Part of a small language model's weights: width 224, vocabulary 2023.
MLP neurons of a small language model. Each row is named by its layer, matrix (down: output weights) and neuron, and shows model dimensions 32-223. Each number is 128 + 24 x the weight over its row's rms, rounded and kept within 0 to 255. Numbers have three digits each. A neuron's up and down rows have the sign that makes its largest values positive.
After each neuron's rows, "fires before" lists the tokens most often just after its 100 highest values on Wikipedia text that the model never trained on.

L2.down331:112135159108106133126156124128108113136121146110091128138125085135094112148156162150087128117109152101111125114115130155081132139127140139130142156152094143162142078084138088073184127132137086134095149133129155129139144078124155121099145149124091130096128131116130162147138129145134144128151142148101121146098107112153144171156129087127149184100056092096140118104160119139128118155121156113125155107115098114160107148115103125099112146143156154121140164117130133149135110158128127150161122127191101157139141109152159107139133140101138092085096097172176127111115144139114100144
fires before: "or", "ive", "ively", "ine", "ing", "ure"

L3.down256:150122137103104148173114196157110140138128078138119113098158078126139137103091120151131100129116128158115126114127105105123152119095086109161121115129112122092163096149093152168130104098163161102144130122117112094091155154135142159155092152144176125137123166106086119159119135144110129115122099130172155147116155148151163124136143095097135083105159125120107093087116138063115146121153160138133127147102138134146098148141164123162165118133128099123126146103135123149110119125131097102128134138086166168148121147113146132122132125103124120172152102155079145127119083149133087129
fires before: " to", "ur", "a", "or", "el", "ern"

L3.down394:115079130141092138144137127132107132165128132144148146113099155110129119124138150145153116158103134086114092073146130122115118086157097144136157114138102151114115126126121142130114105156135128151127165110104163158134094125143121100138154143153170120116092119146089137115130150093128134151117115135099138148167154176164140129146132086126160122130160151109147157081106091180170133139129210132098155120083150143103131126142114093134109107119096104095111149123147110148138138144087128099142144125100148087145120133147119122064118134127138078115131101079134117139159143150148102090
fires before: "ust", "aim", "os", "osed", "ose", "in"

L3.down404:147126087121114127120149126102116142158137141159161101147115131117118095140113136115136182161145174146155120138109147140150128106145174125131148130128136112125164133128092162112149146145104135134099113089128112141120148154191157114120137155105179118171148087178086159087110142159110118147090142132109111153172090075123143138117145167127137158139116112151144112119141136182090098135107139112124130115155153069104168122141089117160145129127131150130104132119188128110146091088119112121115113137132133103176129129110113119126119139102138132106104091126136095087145125143149143114
fires before: "or", "ington", "ael", "ory", "ion", "ure"

L3.down435:118138115113134123154105109126153150139163121141150093113115117095116126178092123152123104144141135134084136114142145113166136158154075124123100184129140136116123139117071119149115122125113170081123097126167142128098155117126102106133084132099122117139143099122144116147157109149083155123140169160109128179183124075151151086147109115113121112114127158127152162125121111138148102122056115113118158136135109097128112094127157160066128128142126120144133127152154124102154153149139123135108142111169139101176111110064138138125116137148098133135114133091070117151151152132182177119
fires before: "or", "ican", "ional", "est", "et"

L3.down432:130134092118122118123114081095157143171167102105153125119121154055167140126137116118120145128118171126116117118124120121151114108165150131136095094129101166111098127117124108120130135095120131161125118160119100155133109108087169180125135125144133108151143124153124135126153142119142115136123149126099101143166106120114145077119118160135150139151112140138141146136107142139165050115137129138111100139086112134137146165111112131130169127103147158142175088130171136165111111128160142150152125127143109098107086124139128114095136160080150098126124095111188129091169104149106102089
fires before: "0", "2", "1", "F", " World", "25"

L2.down434:115148098125142114122163113146112135116131119110167107142104116088158130079070108140121096134129127146120113118127139125109138113109116111119131106144150098133093130135145096092129125151123133157122103092149159103109166096131147134122154090153107128105145164069134105179157130131147108118093153085114093144102132122127124138115152106113114149106146136086111099116159156096095168120153133153143071092119163155096106135138159129103150182139126148133125140107136133180119150186120134126122139137159116176124091139132111125071153126144141139163187161123139154136080138143099129106
fires before: " as", "oin", "and", "l", "s", "le"

L2.down170:142143128100129102152147167114120136094146136111136115123124145129102125151122172122135148100158097095165131146111172143129134118103127106103122102080114142092129145120133114145074141095143162139148173101141158099176095107107142141144158144112161092136154121152160089170129125135128129115135175169139108147079079119154118121162164125165085171146123148092107144150145118125135117089086126133144151137109117096141106122096130116147116098105105127091127145093106111114131138144136113118131129104162100126136159077143114169107120140156123152148136088113160118144151146112141105094
fires before: " |", "9", ";", "–", "7", " women"

L2.down393:121153156056124098120127127143120142147129176140107079093097113128123111151166127134081151108143151142119147116139112097117192082129105134149145137117133163131127097112123160154105123129137126137128156138129148136086147109133095135124150155107132134112111101141111112147066118118179135121076149117125170114120151111089140177095154120140156102132140126130160140121164133128139168141087129136134145130162103057145175141149158090111144127133120103130110103137119121148160117114118084124118143075097143133112154136150147113175150165151108133103158145080140151113111137164136083179
fires before: " in", " on", " the", " of", " from", " by"